Part of a small language model's weights: MLP 832 SwiGLU.
MLP neurons of a small language model. Each row is named by its layer, matrix (gate and up: input weights; down: output weights) and neuron, and shows model dimensions 16-79. Each number is 50 + 12 x the weight over its row's rms, rounded and kept within 0 to 99. A neuron's up and down rows have the sign that makes its largest values positive.
After each neuron's rows, "fires on" lists the tokens most often at its 100 highest values on Wikipedia text that the model never trained on.

L2.gate302:59 54 62 56 59 60 59 48 51 63 53 43 38 34 45 58 50 39 44 54 40 76 51 31 54 70 59 75 42 38 59 29 60 63 55 44 46 70 58 60 48 55 63 48 66 61 37 65 55 56 39 42 35 56 44 51 39 33 61 39 55 50 61 33
L2.up302:50 45 76 56 29 31 64 57 63 45 42 40 56 38 56 62 62 71 35 45 38 47 42 28 75 56 85 82 66 36 39 45 51 55 62 57 57 59 48 49 18 46 54 57 71 36 67 60 39 51 32 58 44 48 62 48 54 34 43 53 42 47 73 53
L2.down302:42 46 47 64 60 66 36 44 55 57 40 41 62 62 36 41 45 44 47 64 80 64 42 44 47 45 54 85 42 37 56 49 66 59 43 30 31 61 50 58 36 64 70 29 39 51 43 55 38 32 52 66 52 67 34 48 66 50 39 55 68 51 38 59
fires on: " =", " |", ";", "---|---|---|---|", " ±%", ":"

L2.gate20:40 74 45 57 31 37 69 75 41 51 36 54 65 51 52 23 63 52 63 44 48 43 46 23 34 36 33 52 54 63 45 57 69 57 43 32 46 44 56 54 64 50 34 49 53 62 56 71 36 56 47 49 75 56 37 36 48 60 66 57 55 53 56 47
L2.up20:28 40 28 71 48 44 45 62 60 37 69 43 54 65 38 51 49 74 41 44 69 42 40 65 33 61 54 72 58 75 60 45 46 56 57 41 40 30 31 51 51 52 65 25 70 40 51 51 46 63 60 51 53 51 53 53 35 56 56 54 38 44 46 50
L2.down20:36 67 61 63 51 45 54 50 60 32 65 54 57 53 32 46 62 72 46 64 75 64 53 64 56 44 43 70 55 44 47 34 48 39 59 40 50 38 54 40 38 44 62 41 56 54 48 50 34 34 43 66 62 41 60 47 51 47 65 57 35 56 43 60
fires on: " with", " by", " to", ":", "ie"

L2.gate714:45 51 51 37 46 44 49 70 62 31 61 38 41 37 30 57 61 36 40 46 41 56 52 33 49 40 62 44 49 62 50 55 48 47 48 46 55 48 66 51 35 69 44 66 48 27 35 60 43 20 47 48 62 50 58 43 44 40 64 52 59 48 62 39
L2.up714:49 57 81 36 77 59 57 48 27 58 54 51 70 65 52 53 52 55 53 59 57 40 58 69 38 39 55 48 53 73 53 47 66 79 60 45 36 51 54 59 47 61 49 45 65 49 54 37 28 50 69 56 30 73 42 42 67 70 49 44 55 56 57 39
L2.down714:41 56 64 36 53 54 31 42 40 50 51 57 86 68 56 65 36 55 33 25 56 49 50 30 47 58 43 68 29 49 43 56 48 55 57 75 55 61 49 52 40 51 46 43 38 68 58 46 52 63 57 51 64 56 27 49 60 57 66 50 39 42 32 47
fires on: " by", ".", "ed", " season", "a"

L2.gate249:59 67 54 47 71 62 50 41 53 55 38 51 41 35 48 49 41 57 63 39 27 35 60 71 40 62 69 61 55 38 51 42 42 65 32 45 54 61 72 42 43 70 56 44 50 44 57 25 44 45 24 42 44 69 47 52 43 54 60 60 38 57 74 36
L2.up249:67 71 48 54 55 54 50 59 45 62 49 44 47 41 50 23 50 44 65 50 66 45 38 36 45 41 31 71 51 67 53 47 52 46 44 42 54 48 44 65 48 49 51 48 56 33 58 59 52 74 74 52 66 48 60 58 35 71 43 43 68 74 48 61
L2.down249:59 45 29 60 41 43 44 67 48 56 39 45 33 34 37 66 60 62 35 36 40 46 56 62 63 34 47 59 48 38 37 52 37 46 43 25 41 58 50 31 62 66 54 42 53 34 44 68 53 41 51 46 46 38 58 30 44 31 69 83 32 64 73 62
fires on: " by", ":", "key", " of", "t", "ner"

L2.gate202:34 46 33 51 47 39 43 66 45 59 34 74 77 65 54 29 36 37 57 73 33 51 44 64 39 35 47 67 60 51 36 62 27 23 49 35 58 35 40 71 50 70 59 48 58 54 65 52 38 37 33 48 37 56 59 19 37 48 57 52 68 42 50 37
L2.up202:47 49 53 65 49 49 47 47 55 52 32 53 50 59 73 52 52 38 50 46 45 35 23 66 61 27 44 56 66 45 41 69 50 47 38 27 33 41 44 46 54 73 44 67 44 54 63 54 46 40 54 52 55 62 36 42 47 59 39 48 55 55 50 45
L2.down202:62 50 39 68 73 40 46 39 33 30 50 83 53 40 49 58 61 60 41 42 50 58 42 37 46 43 38 55 69 50 75 64 65 31 49 38 43 64 69 46 56 78 35 41 39 57 74 39 52 58 59 59 39 42 50 44 51 59 36 50 36 37 53 38
fires on: " \"", " “", "^{("

L2.gate305:44 59 37 68 42 40 47 63 51 57 36 64 57 55 58 48 45 54 57 50 62 67 38 53 39 70 46 67 56 63 53 83 47 57 44 41 50 54 54 61 32 45 43 30 76 64 52 42 46 58 48 51 34 54 47 25 62 59 70 63 45 42 59 50
L2.up305:64 46 29 56 63 47 39 40 53 37 56 34 61 54 69 32 50 36 75 55 52 55 51 59 53 43 36 54 78 62 59 64 56 69 32 55 69 54 57 60 60 54 42 48 72 58 54 56 47 54 55 66 50 39 42 58 39 50 47 58 38 57 35 52
L2.down305:46 45 58 45 35 68 41 46 55 44 63 58 27 49 74 37 45 72 48 36 57 45 52 64 51 56 62 17 62 51 46 47 84 43 55 51 38 52 47 76 57 51 16 63 54 55 52 49 60 68 56 69 68 53 66 57 64 54 62 23 41 46 48 35
fires on: "8", " U", " No", "–"

L2.gate272:64 57 57 55 45 37 31 69 69 70 51 50 22 34 45 35 49 51 53 45 36 41 64 52 41 74 36 42 39 49 42 44 56 69 52 48 52 71 50 46 23 68 56 55 43 59 78 37 52 59 36 40 33 70 66 54 47 77 35 39 38 72 57 53
L2.up272:27 39 38 59 57 63 50 34 48 38 55 56 46 49 35 61 44 65 37 50 37 33 52 58 31 42 32 66 69 38 64 46 49 36 48 59 58 41 61 26 40 48 55 52 66 78 60 37 51 51 38 51 38 35 41 60 43 57 47 56 51 56 58 59
L2.down272:44 48 52 45 41 49 39 58 45 41 47 38 49 44 65 66 65 53 43 52 50 57 59 72 66 51 44 57 67 51 50 63 31 40 24 62 52 44 64 52 74 52 57 49 51 48 62 51 54 29 45 68 65 41 59 30 50 50 40 29 48 46 34 31
fires on: " at", " of", "ice", " festival", " Su", "m"

L2.gate259:60 47 51 54 40 52 40 53 76 52 61 52 44 50 59 48 36 41 59 48 52 55 38 59 49 44 54 42 62 43 50 17 56 51 44 58 57 63 52 52 25 75 47 73 36 41 53 46 47 52 36 43 62 40 51 60 33 48 35 64 24 47 50 37
L2.up259:46 49 75 51 34 59 52 62 57 46 58 62 58 69 78 49 45 57 57 58 54 64 40 55 53 55 48 45 49 45 54 50 61 54 57 68 38 66 63 46 48 68 35 60 60 51 61 50 58 60 74 46 40 63 61 84 78 62 44 40 34 38 56 46
L2.down259:35 63 38 73 58 68 38 59 51 51 60 71 45 48 61 59 59 54 52 54 65 46 53 36 29 47 49 52 44 56 42 49 58 67 47 28 54 53 38 60 40 51 46 45 44 70 35 52 46 70 55 36 39 52 45 43 38 55 29 33 47 41 41 76
fires on: " for", "en", "9", " P", "1"

L2.gate554:76 60 59 60 43 43 71 74 25 45 26 64 74 42 59 43 63 51 47 49 50 44 46 58 39 58 39 40 46 43 38 59 45 59 49 59 59 43 56 46 43 50 28 63 71 52 64 38 55 36 56 47 39 45 69 40 57 46 39 46 53 42 51 60
L2.up554:67 83 49 64 43 64 46 65 36 47 35 56 50 37 39 54 44 68 52 50 39 45 56 65 35 58 52 61 31 35 32 57 54 49 51 39 43 57 45 37 33 40 39 49 53 34 51 20 60 45 62 41 55 40 27 63 52 49 59 39 57 49 55 46
L2.down554:49 41 57 46 45 40 34 63 44 31 60 36 52 51 67 62 62 40 40 73 36 48 49 38 31 38 66 43 60 37 55 37 58 35 56 31 44 59 53 49 53 44 60 38 44 55 38 50 42 64 51 47 54 44 59 31 62 61 56 47 46 35 28 58
fires on: "be", "ge", "chen", ",", "ins"

L2.gate364:72 40 49 70 33 53 53 59 44 47 47 43 43 49 42 32 58 65 47 52 43 54 54 57 34 58 41 51 50 33 41 47 60 43 36 72 44 47 64 68 60 50 44 73 49 51 50 83 45 47 44 48 53 41 42 54 53 63 50 50 63 33 56 80
L2.up364:64 61 55 59 70 63 50 66 54 28 64 45 53 55 77 64 47 51 17 74 52 49 36 53 47 46 53 21 51 41 50 55 41 50 55 61 36 45 56 40 49 55 36 36 40 55 53 44 49 46 52 64 53 43 64 45 56 29 28 34 34 18 70 56
L2.down364:73 45 52 67 46 45 48 39 48 59 59 48 23 58 52 47 23 41 59 47 47 70 35 47 57 61 49 52 64 44 70 23 67 64 70 52 58 63 57 50 35 37 51 42 70 61 57 65 57 19 50 55 54 59 75 49 52 58 15 61 47 35 54 62
fires on: "C", "ent", " P", "g", " Cy", "en"

L2.gate137:55 52 48 68 55 42 41 39 73 49 32 42 45 63 43 50 36 47 24 51 68 61 34 48 44 41 44 48 50 43 57 43 47 64 61 63 64 28 53 46 57 61 44 65 50 52 42 67 61 47 44 61 45 35 71 36 44 56 48 76 46 40 55 41
L2.up137:59 41 31 66 52 55 40 54 62 28 63 61 42 42 46 52 42 47 55 55 52 69 56 47 57 39 56 33 60 48 72 64 72 49 41 36 52 72 52 23 52 76 41 36 46 73 51 42 66 44 60 56 31 42 76 60 27 39 35 41 27 56 69 51
L2.down137:43 40 55 56 42 38 38 49 36 48 44 27 43 38 57 53 61 43 45 43 43 51 56 41 50 57 41 53 41 44 50 47 21 38 41 36 36 39 50 38 43 42 38 27 60 43 56 61 46 55 55 66 34 32 65 70 66 35 43 27 33 61 58 53
fires on: "t", " C", " Can", " Ar", "Re"

L2.gate584:49 54 51 71 29 55 60 43 54 53 71 45 61 51 55 49 58 45 69 62 61 72 68 45 57 72 49 30 35 47 48 42 52 39 58 72 77 48 60 13 32 50 44 56 58 57 60 69 44 69 62 52 67 47 58 45 32 46 43 58 50 49 53 32
L2.up584:35 56 50 54 42 60 62 46 49 71 66 60 71 59 28 48 58 45 59 56 69 56 69 52 45 67 59 48 59 35 41 26 49 43 73 38 63 64 64 42 28 56 35 68 45 45 57 55 08 60 68 67 60 45 56 44 54 46 32 58 53 63 30 59
L2.down584:31 40 43 53 39 41 43 65 33 59 26 41 66 60 25 51 25 64 51 57 69 52 35 58 52 46 27 70 55 58 53 50 37 59 55 54 53 60 49 44 42 61 54 58 51 42 34 37 44 49 59 52 41 30 57 40 32 49 48 50 47 50 56 47
fires on: "9", " he", " ", "bank", " California", " is"

L2.gate718:36 28 48 71 66 54 28 61 57 48 50 49 63 68 58 58 60 35 50 46 41 31 59 35 53 52 48 43 63 47 54 50 44 49 32 28 53 54 33 61 59 52 36 40 17 52 34 43 65 51 49 50 25 31 54 31 38 52 34 71 49 49 47 46
L2.up718:58 27 66 41 53 56 47 52 37 65 63 36 61 46 54 59 51 27 53 50 62 53 32 63 54 41 45 53 48 60 32 50 46 40 60 45 54 60 52 53 53 58 45 45 38 47 38 51 44 48 57 49 70 59 56 30 62 69 40 66 52 44 66 32
L2.down718:61 47 25 63 50 60 46 49 61 40 48 31 60 56 70 65 80 57 49 37 54 39 57 54 42 58 34 50 56 51 75 29 59 32 54 42 56 50 37 65 48 29 51 47 35 61 49 40 45 68 65 48 28 21 68 43 43 54 37 54 30 52 45 47
fires on: " as", " \"", ":"

L2.gate527:38 54 62 43 52 59 46 43 68 73 49 52 52 50 47 42 38 50 44 67 28 57 43 34 48 75 39 45 43 51 69 49 30 54 67 55 48 52 65 67 53 39 39 44 50 69 62 44 54 34 42 69 56 62 46 42 42 41 60 51 48 32 49 58
L2.up527:60 41 41 60 19 49 35 48 43 51 52 53 49 24 53 42 66 63 55 62 38 77 68 31 39 60 37 32 51 47 46 36 40 48 52 46 60 60 36 52 57 58 61 49 34 63 48 48 60 50 60 69 49 45 66 32 51 62 60 41 45 45 54 24
L2.down527:27 68 52 27 48 55 47 37 38 51 58 45 63 56 44 52 62 49 48 60 30 55 59 37 63 30 36 51 55 59 54 52 49 54 65 53 56 48 60 65 63 35 66 53 62 23 39 23 50 46 55 66 45 63 49 46 37 31 26 66 58 50 45 40
fires on: " on", "9", " Virginia", " Pennsylvania", ".", " Delaware"

L2.gate110:39 52 55 59 71 49 54 59 38 54 46 61 71 63 52 53 57 58 48 60 47 47 69 43 47 43 40 55 59 49 61 58 49 71 61 63 46 52 49 60 47 26 52 27 38 48 39 69 64 62 48 53 48 51 57 27 73 66 61 63 62 52 35 60
L2.up110:67 51 51 65 39 39 43 47 34 60 47 54 52 53 41 56 39 36 50 62 32 46 54 48 24 41 39 55 52 54 59 50 47 64 53 46 54 52 45 61 35 66 29 37 28 50 59 53 47 53 43 42 32 47 59 52 51 62 65 71 56 51 43 44
L2.down110:40 56 45 30 47 56 74 72 65 36 58 60 57 61 61 20 45 62 66 42 47 65 46 69 43 59 33 32 37 52 45 35 26 40 63 32 50 52 49 49 45 58 51 60 66 46 40 59 45 58 59 59 68 50 53 44 42 66 37 42 29 50 38 55
fires on: "5", "6", "0", "7"

L2.gate165:43 63 50 64 53 51 54 40 58 43 43 41 69 52 37 40 53 49 45 37 60 65 44 51 32 45 41 39 47 75 46 46 60 63 54 71 33 50 57 37 47 54 62 47 37 79 52 50 48 53 51 50 53 62 45 22 71 23 37 56 53 46 51 62
L2.up165:32 43 36 53 28 45 45 26 40 70 79 47 36 49 51 65 53 29 46 46 47 35 58 72 64 36 45 32 53 53 56 42 68 55 62 58 48 70 56 43 42 56 60 57 45 43 47 44 48 54 53 66 57 41 43 35 52 38 27 52 71 35 35 52
L2.down165:58 55 57 49 57 49 49 62 34 54 50 42 60 42 45 49 30 70 42 37 52 66 68 35 64 33 43 52 53 14 56 41 51 31 38 57 45 53 44 61 56 35 49 39 51 63 54 41 56 40 47 34 44 50 44 43 38 54 72 49 71 56 64 55
fires on: "al", "2", "8", " they", " currently", "ac"

L2.gate32:36 54 45 62 58 38 62 73 42 43 21 66 46 42 43 39 47 61 69 56 49 49 46 41 48 60 68 65 58 53 53 60 47 50 42 65 55 52 45 61 39 30 60 44 57 49 42 47 76 62 38 46 62 49 41 46 39 62 50 37 61 53 66 37
L2.up32:35 59 67 53 45 67 54 65 28 24 46 39 62 54 32 64 61 53 41 51 51 60 47 43 41 56 61 58 41 67 56 40 42 40 35 66 41 38 11 47 54 43 57 36 43 42 36 47 63 61 39 29 50 54 35 54 38 54 58 59 45 56 44 70
L2.down32:56 50 58 48 46 53 63 66 45 45 57 55 58 58 54 48 58 52 35 43 61 73 43 54 21 68 47 49 45 60 40 47 52 57 30 48 41 38 41 16 30 60 57 36 58 51 55 32 51 59 28 29 67 30 35 59 55 55 56 90 59 84 49 57
fires on: "0", " from", "ator"

L2.gate293:45 58 60 40 47 50 35 38 49 51 42 42 18 44 45 50 52 50 45 46 48 51 61 56 43 48 68 53 48 37 74 38 22 52 61 57 60 57 56 41 61 49 56 27 48 44 51 44 47 63 43 57 61 32 52 44 60 33 49 73 62 48 64 43
L2.up293:44 55 78 43 44 54 37 46 30 54 54 51 46 50 38 46 42 57 50 46 50 47 48 65 50 56 49 57 45 32 64 38 52 48 58 63 41 50 47 27 52 57 44 39 57 37 59 47 44 53 73 54 80 30 41 50 43 23 53 48 79 40 48 37
L2.down293:48 45 25 54 54 50 54 64 55 47 57 26 63 53 68 51 45 38 57 36 31 53 56 49 53 50 65 70 44 70 17 45 45 66 30 78 70 46 47 57 49 64 54 41 46 37 63 46 36 64 61 40 41 57 56 39 43 59 56 61 30 35 35 35
fires on: " of", "t", " to", "mo"

L2.gate822:54 29 40 46 47 69 31 70 54 63 62 41 28 50 55 50 66 47 36 37 27 39 52 61 56 35 69 37 47 50 50 68 48 85 48 37 61 29 51 67 54 51 52 40 73 41 38 57 50 60 40 55 48 56 68 47 47 56 59 41 24 36 46 59
L2.up822:43 53 28 50 51 51 55 71 53 50 51 52 58 42 58 48 49 56 54 28 41 63 62 42 64 42 58 45 42 51 38 46 34 63 56 55 81 39 47 46 40 45 69 75 36 18 52 62 75 53 40 44 36 36 41 54 60 62 46 63 43 51 65 54
L2.down822:61 32 25 52 41 48 48 57 49 45 62 57 44 68 63 54 47 52 42 48 46 42 56 86 63 48 54 41 45 46 44 50 59 44 72 52 60 38 53 74 50 45 56 50 72 44 36 49 65 69 46 51 69 70 55 44 46 73 36 43 40 52 42 43
fires on: " with", "-", " −", " after", " from"

L2.gate497:63 56 31 66 45 65 56 67 51 58 42 62 53 34 47 40 57 50 50 36 52 43 58 47 37 40 70 54 30 36 72 34 54 50 53 44 54 44 51 76 48 59 59 59 70 29 68 56 65 41 57 62 38 41 42 31 53 56 37 63 73 39 55 44
L2.up497:36 81 41 53 50 35 38 41 45 67 33 67 81 49 48 74 43 36 47 49 46 49 46 47 46 43 56 68 65 36 63 62 57 55 49 38 52 50 46 53 46 42 52 51 64 42 67 56 52 75 45 41 51 56 50 29 47 42 56 57 60 40 85 52
L2.down497:57 56 47 55 40 40 53 54 52 49 36 69 42 42 62 59 48 50 17 40 54 47 59 38 43 32 60 54 56 55 61 27 53 60 46 49 35 50 28 64 43 51 51 57 54 08 57 36 41 60 51 32 40 58 70 48 19 67 50 38 55 48 27 58
fires on: " of", " by", " with", "–", " from"

L2.gate280:58 35 34 54 43 39 41 50 41 45 56 65 42 39 47 47 43 60 49 56 41 52 53 63 87 57 45 47 42 50 57 53 64 48 65 46 66 65 44 35 30 69 67 37 61 46 53 43 68 40 45 28 66 48 46 45 58 57 41 38 51 53 54 29
L2.up280:50 62 48 44 50 61 40 32 49 64 40 50 56 53 34 51 57 56 71 50 60 40 44 48 57 54 36 65 41 48 45 65 64 43 36 62 53 45 70 56 57 60 44 51 43 50 44 30 41 26 27 15 59 46 35 52 47 54 56 58 25 51 50 44
L2.down280:50 49 47 45 43 56 45 44 39 50 56 60 56 52 39 40 77 40 48 33 51 58 43 52 71 69 65 52 53 48 55 57 73 53 58 69 48 64 52 58 49 75 55 83 41 38 52 19 56 34 34 59 52 49 61 43 37 38 45 48 34 48 72 28
fires on: " Su", " of", " sub", "cha"

L2.gate687:51 40 50 63 61 52 38 62 53 37 39 54 52 43 64 75 53 58 46 49 49 68 63 60 33 38 65 56 48 59 45 53 49 56 67 62 45 28 52 70 65 58 38 57 34 65 44 64 49 50 39 65 56 51 46 54 35 53 60 48 43 46 49 56
L2.up687:54 36 57 60 47 66 38 62 48 55 46 47 42 34 66 55 65 43 41 52 40 48 74 39 56 45 64 22 44 36 36 60 71 18 76 51 38 42 71 79 63 33 39 39 44 43 64 42 45 54 33 65 42 70 43 49 47 45 57 48 86 45 46 57
L2.down687:57 53 24 28 66 55 59 55 49 51 54 25 56 48 55 65 53 39 52 54 35 38 48 45 46 67 21 38 48 48 66 32 51 47 40 65 29 40 31 48 46 44 66 53 41 69 27 62 54 51 39 53 52 58 36 66 63 53 42 66 38 43 37 44
fires on: "9", " record", " share", "us", " track"

L2.gate469:40 45 50 69 59 50 55 54 54 70 53 46 54 42 58 46 51 53 64 47 20 51 60 39 64 51 70 48 32 32 51 34 35 40 76 54 56 41 49 53 43 39 61 52 69 75 43 62 44 53 36 36 28 71 71 60 38 55 46 44 55 50 56 52
L2.up469:45 44 61 57 34 49 48 70 56 41 64 48 47 59 54 46 48 51 65 39 38 56 58 46 48 60 73 68 52 59 34 48 44 45 64 50 53 40 55 50 66 37 65 59 58 58 37 56 73 34 53 41 43 61 37 64 38 40 60 57 51 45 39 30
L2.down469:47 58 46 43 47 64 60 51 46 30 58 55 45 68 53 64 40 50 42 43 45 44 31 47 37 46 58 44 60 59 67 57 59 56 55 71 44 39 67 35 46 62 40 55 53 66 38 30 52 60 66 54 48 45 62 39 43 52 56 35 43 56 51 50
fires on: "1", "0", " |", ":", "m"

L2.gate659:47 44 37 50 61 39 57 54 52 54 64 62 36 79 57 42 49 39 38 86 54 49 62 54 74 50 70 45 70 29 50 57 46 53 74 48 33 61 57 48 63 61 54 61 68 46 45 68 41 70 47 54 38 63 51 41 47 40 68 64 62 47 45 42
L2.up659:49 27 41 43 38 64 60 38 62 67 58 41 36 76 42 22 57 44 52 64 63 63 51 62 64 64 65 30 47 42 44 50 50 49 47 45 44 51 80 30 58 44 55 49 63 56 66 46 51 58 60 61 41 73 66 60 46 54 62 55 44 42 39 62
L2.down659:56 53 41 56 38 46 57 42 63 40 44 58 27 54 39 59 48 64 53 68 63 51 67 54 47 47 50 62 64 62 43 63 61 59 45 56 32 65 63 28 45 40 51 43 62 49 56 66 41 37 63 52 41 53 43 74 43 48 62 61 33 48 26 54
fires on: "9", "side", " over", " cross", "hy", " "

L2.gate580:47 60 42 44 51 37 46 56 85 45 39 40 72 50 37 58 52 50 40 57 48 47 41 63 56 55 51 21 58 38 45 51 59 35 50 35 57 31 53 65 47 27 44 45 42 51 53 46 50 47 47 47 62 55 55 37 54 45 41 72 74 55 63 59
L2.up580:55 51 78 53 47 48 66 40 48 32 40 55 34 20 56 54 52 53 62 47 46 50 40 22 30 61 69 40 43 60 50 58 65 37 37 51 78 34 36 58 46 39 32 35 32 47 44 62 42 23 67 45 51 43 37 53 44 42 48 61 55 36 69 55
L2.down580:57 49 56 24 42 42 30 48 62 46 41 51 44 44 52 57 44 58 54 57 43 54 48 18 28 70 43 46 55 43 35 67 53 50 53 51 63 43 26 60 62 41 36 33 49 40 51 53 60 31 71 42 59 49 52 59 36 49 45 68 57 56 44 57
fires on: ".", "al", " du", " Du", "9"

L2.gate643:39 33 37 50 56 59 54 61 42 42 45 68 47 38 54 29 45 48 52 35 45 43 35 84 50 68 46 40 53 48 63 57 65 35 57 47 27 32 56 49 34 38 65 47 61 54 56 79 29 58 35 31 64 66 52 35 56 76 66 36 40 44 61 51
L2.up643:55 52 41 42 47 38 37 57 59 49 43 39 46 32 68 27 65 55 69 30 31 67 69 51 43 49 66 49 63 69 28 40 52 55 42 42 42 29 51 33 19 48 51 46 39 44 39 66 51 61 31 58 38 64 45 64 42 55 51 41 51 49 68 46
L2.down643:63 44 51 40 53 43 66 48 60 66 51 45 47 47 66 49 54 56 47 29 34 48 41 39 45 50 43 32 44 75 36 47 48 33 38 50 34 40 47 20 44 40 61 43 36 35 54 78 50 48 46 44 65 56 65 56 55 59 36 56 53 63 32 45
fires on: "ator", " director", " professor", " minister", " producer", " secretary"

L2.gate59:43 39 38 42 50 60 55 43 71 45 69 56 44 63 56 53 32 52 48 46 57 60 44 55 68 62 48 60 66 47 49 59 50 31 61 25 43 52 41 64 58 49 17 72 61 56 61 35 54 41 72 42 48 51 40 57 62 56 48 62 50 65 33 50
L2.up59:51 54 62 73 54 73 54 40 41 41 59 60 49 32 62 49 53 63 35 61 66 56 57 55 58 60 53 54 66 61 48 38 47 57 50 63 56 50 58 50 38 31 63 63 52 36 70 53 74 57 52 56 60 55 68 56 61 36 63 37 37 51 58 43
L2.down59:72 47 52 38 39 45 55 32 36 60 69 37 71 51 37 38 68 48 30 38 54 41 46 62 68 43 64 58 50 35 47 69 64 34 43 56 41 45 49 70 62 43 49 35 58 53 43 51 45 64 39 43 28 49 38 61 56 62 45 43 54 38 46 57
fires on: " ", "9", " of", " as", "ised", " \""

L2.gate192:51 35 59 49 40 57 59 52 33 69 54 38 53 53 52 71 53 58 61 36 53 74 35 40 53 43 60 45 57 44 60 50 56 53 58 42 63 45 57 63 48 46 51 60 53 60 68 45 33 55 34 46 48 43 58 20 65 37 44 84 51 56 59 52
L2.up192:42 36 55 56 50 53 38 44 58 24 62 37 48 54 55 26 64 59 57 31 57 25 59 42 35 44 28 43 54 66 47 67 38 50 37 66 45 57 40 53 36 70 49 62 65 47 47 41 56 54 40 58 48 61 48 61 56 38 59 51 20 47 43 70
L2.down192:60 68 66 41 58 56 31 60 31 57 65 49 42 71 62 45 53 76 30 57 48 56 53 58 43 57 48 23 51 52 60 53 29 49 66 27 41 69 51 41 38 56 43 38 46 43 29 41 53 69 53 49 38 54 52 57 37 72 33 28 41 45 29 33
fires on: "8", "al", "ed", "a", "–"

L2.gate172:48 33 66 35 54 48 70 45 28 54 50 38 62 50 30 42 59 54 70 56 27 48 47 49 45 55 42 58 52 56 70 54 34 60 38 50 50 51 45 41 35 51 50 40 42 16 33 41 44 54 23 32 58 45 40 40 44 49 56 45 47 42 58 54
L2.up172:44 32 66 43 40 47 53 67 28 40 63 46 62 66 42 25 72 47 55 46 32 52 55 30 50 44 41 48 51 67 56 49 35 41 45 46 52 58 49 40 50 58 55 65 45 30 27 28 37 49 42 34 45 45 33 46 46 42 60 55 66 57 59 58
L2.down172:57 70 37 67 39 46 37 64 55 53 46 56 37 65 71 57 21 52 36 50 75 64 45 49 51 41 57 42 38 46 42 47 64 61 45 58 47 44 46 50 57 40 46 59 54 64 54 61 50 60 80 65 41 61 54 67 54 58 36 38 35 44 56 57
fires on: ".", "0", "1", "tti", "†", "n"

L2.gate603:60 46 45 44 47 54 61 52 34 62 30 55 38 48 56 55 32 78 47 59 46 28 53 52 37 26 64 54 51 55 48 63 49 47 74 33 46 35 53 46 42 75 34 64 39 47 80 48 44 58 49 56 26 63 64 67 47 26 51 32 56 63 63 61
L2.up603:64 55 60 70 24 49 57 77 48 66 23 49 28 51 52 45 41 35 40 57 51 43 68 54 45 35 64 53 71 47 53 58 64 49 59 35 69 28 50 72 60 69 41 68 34 60 57 45 72 52 39 61 41 62 37 41 48 63 22 54 50 50 47 36
L2.down603:86 42 45 41 60 56 38 61 75 54 46 51 52 55 62 64 45 53 34 32 43 54 41 54 57 42 27 59 53 36 63 63 41 50 37 39 35 30 44 59 50 44 52 48 42 56 62 30 33 67 40 42 48 47 38 42 40 52 71 72 40 35 57 29
fires on: " of", "in", " ENG", ")", " MA", "9"

L2.gate653:33 52 62 57 49 44 58 55 30 63 57 80 51 44 63 50 59 41 53 26 19 57 51 49 64 31 66 57 48 47 56 61 48 58 47 59 64 50 69 55 48 50 67 39 34 41 29 53 38 40 47 61 58 53 61 18 46 66 74 53 54 50 59 29
L2.up653:37 59 42 60 35 41 41 43 47 37 55 47 56 39 66 53 57 52 53 43 46 65 41 55 48 62 45 59 55 68 28 36 43 39 47 66 46 70 50 60 36 43 28 39 23 73 42 65 41 38 38 67 55 41 60 58 57 47 61 45 69 53 60 52
L2.down653:41 45 42 47 51 56 40 66 65 27 53 48 56 58 58 54 59 59 59 38 58 59 47 35 27 73 50 53 52 53 58 41 57 52 72 36 47 46 58 52 36 41 70 56 37 45 37 40 67 68 43 39 42 42 49 40 34 43 60 51 52 65 55 36
fires on: "as", "s", " as", "d", "ar", "1"

L2.gate599:51 49 82 67 42 49 56 53 55 45 57 40 53 56 53 56 51 48 37 44 45 70 53 55 59 37 55 47 28 42 52 28 54 65 53 39 48 32 29 52 80 49 54 56 50 47 47 61 59 53 41 37 68 57 48 34 52 57 82 43 52 49 48 53
L2.up599:48 60 44 54 55 35 47 65 38 48 58 49 68 59 51 49 52 56 46 52 70 29 39 62 44 30 33 48 44 74 53 76 59 61 51 57 28 35 52 46 49 53 24 43 66 39 42 50 40 83 45 39 66 36 57 51 41 60 58 29 42 40 66 71
L2.down599:49 38 46 59 42 53 42 33 44 58 51 23 51 56 45 45 66 46 58 55 32 51 50 54 50 55 50 63 49 42 48 32 52 69 36 28 46 66 56 37 44 74 59 39 42 29 52 52 46 59 53 61 48 60 48 64 60 46 45 71 36 44 41 44
fires on: ".", " to"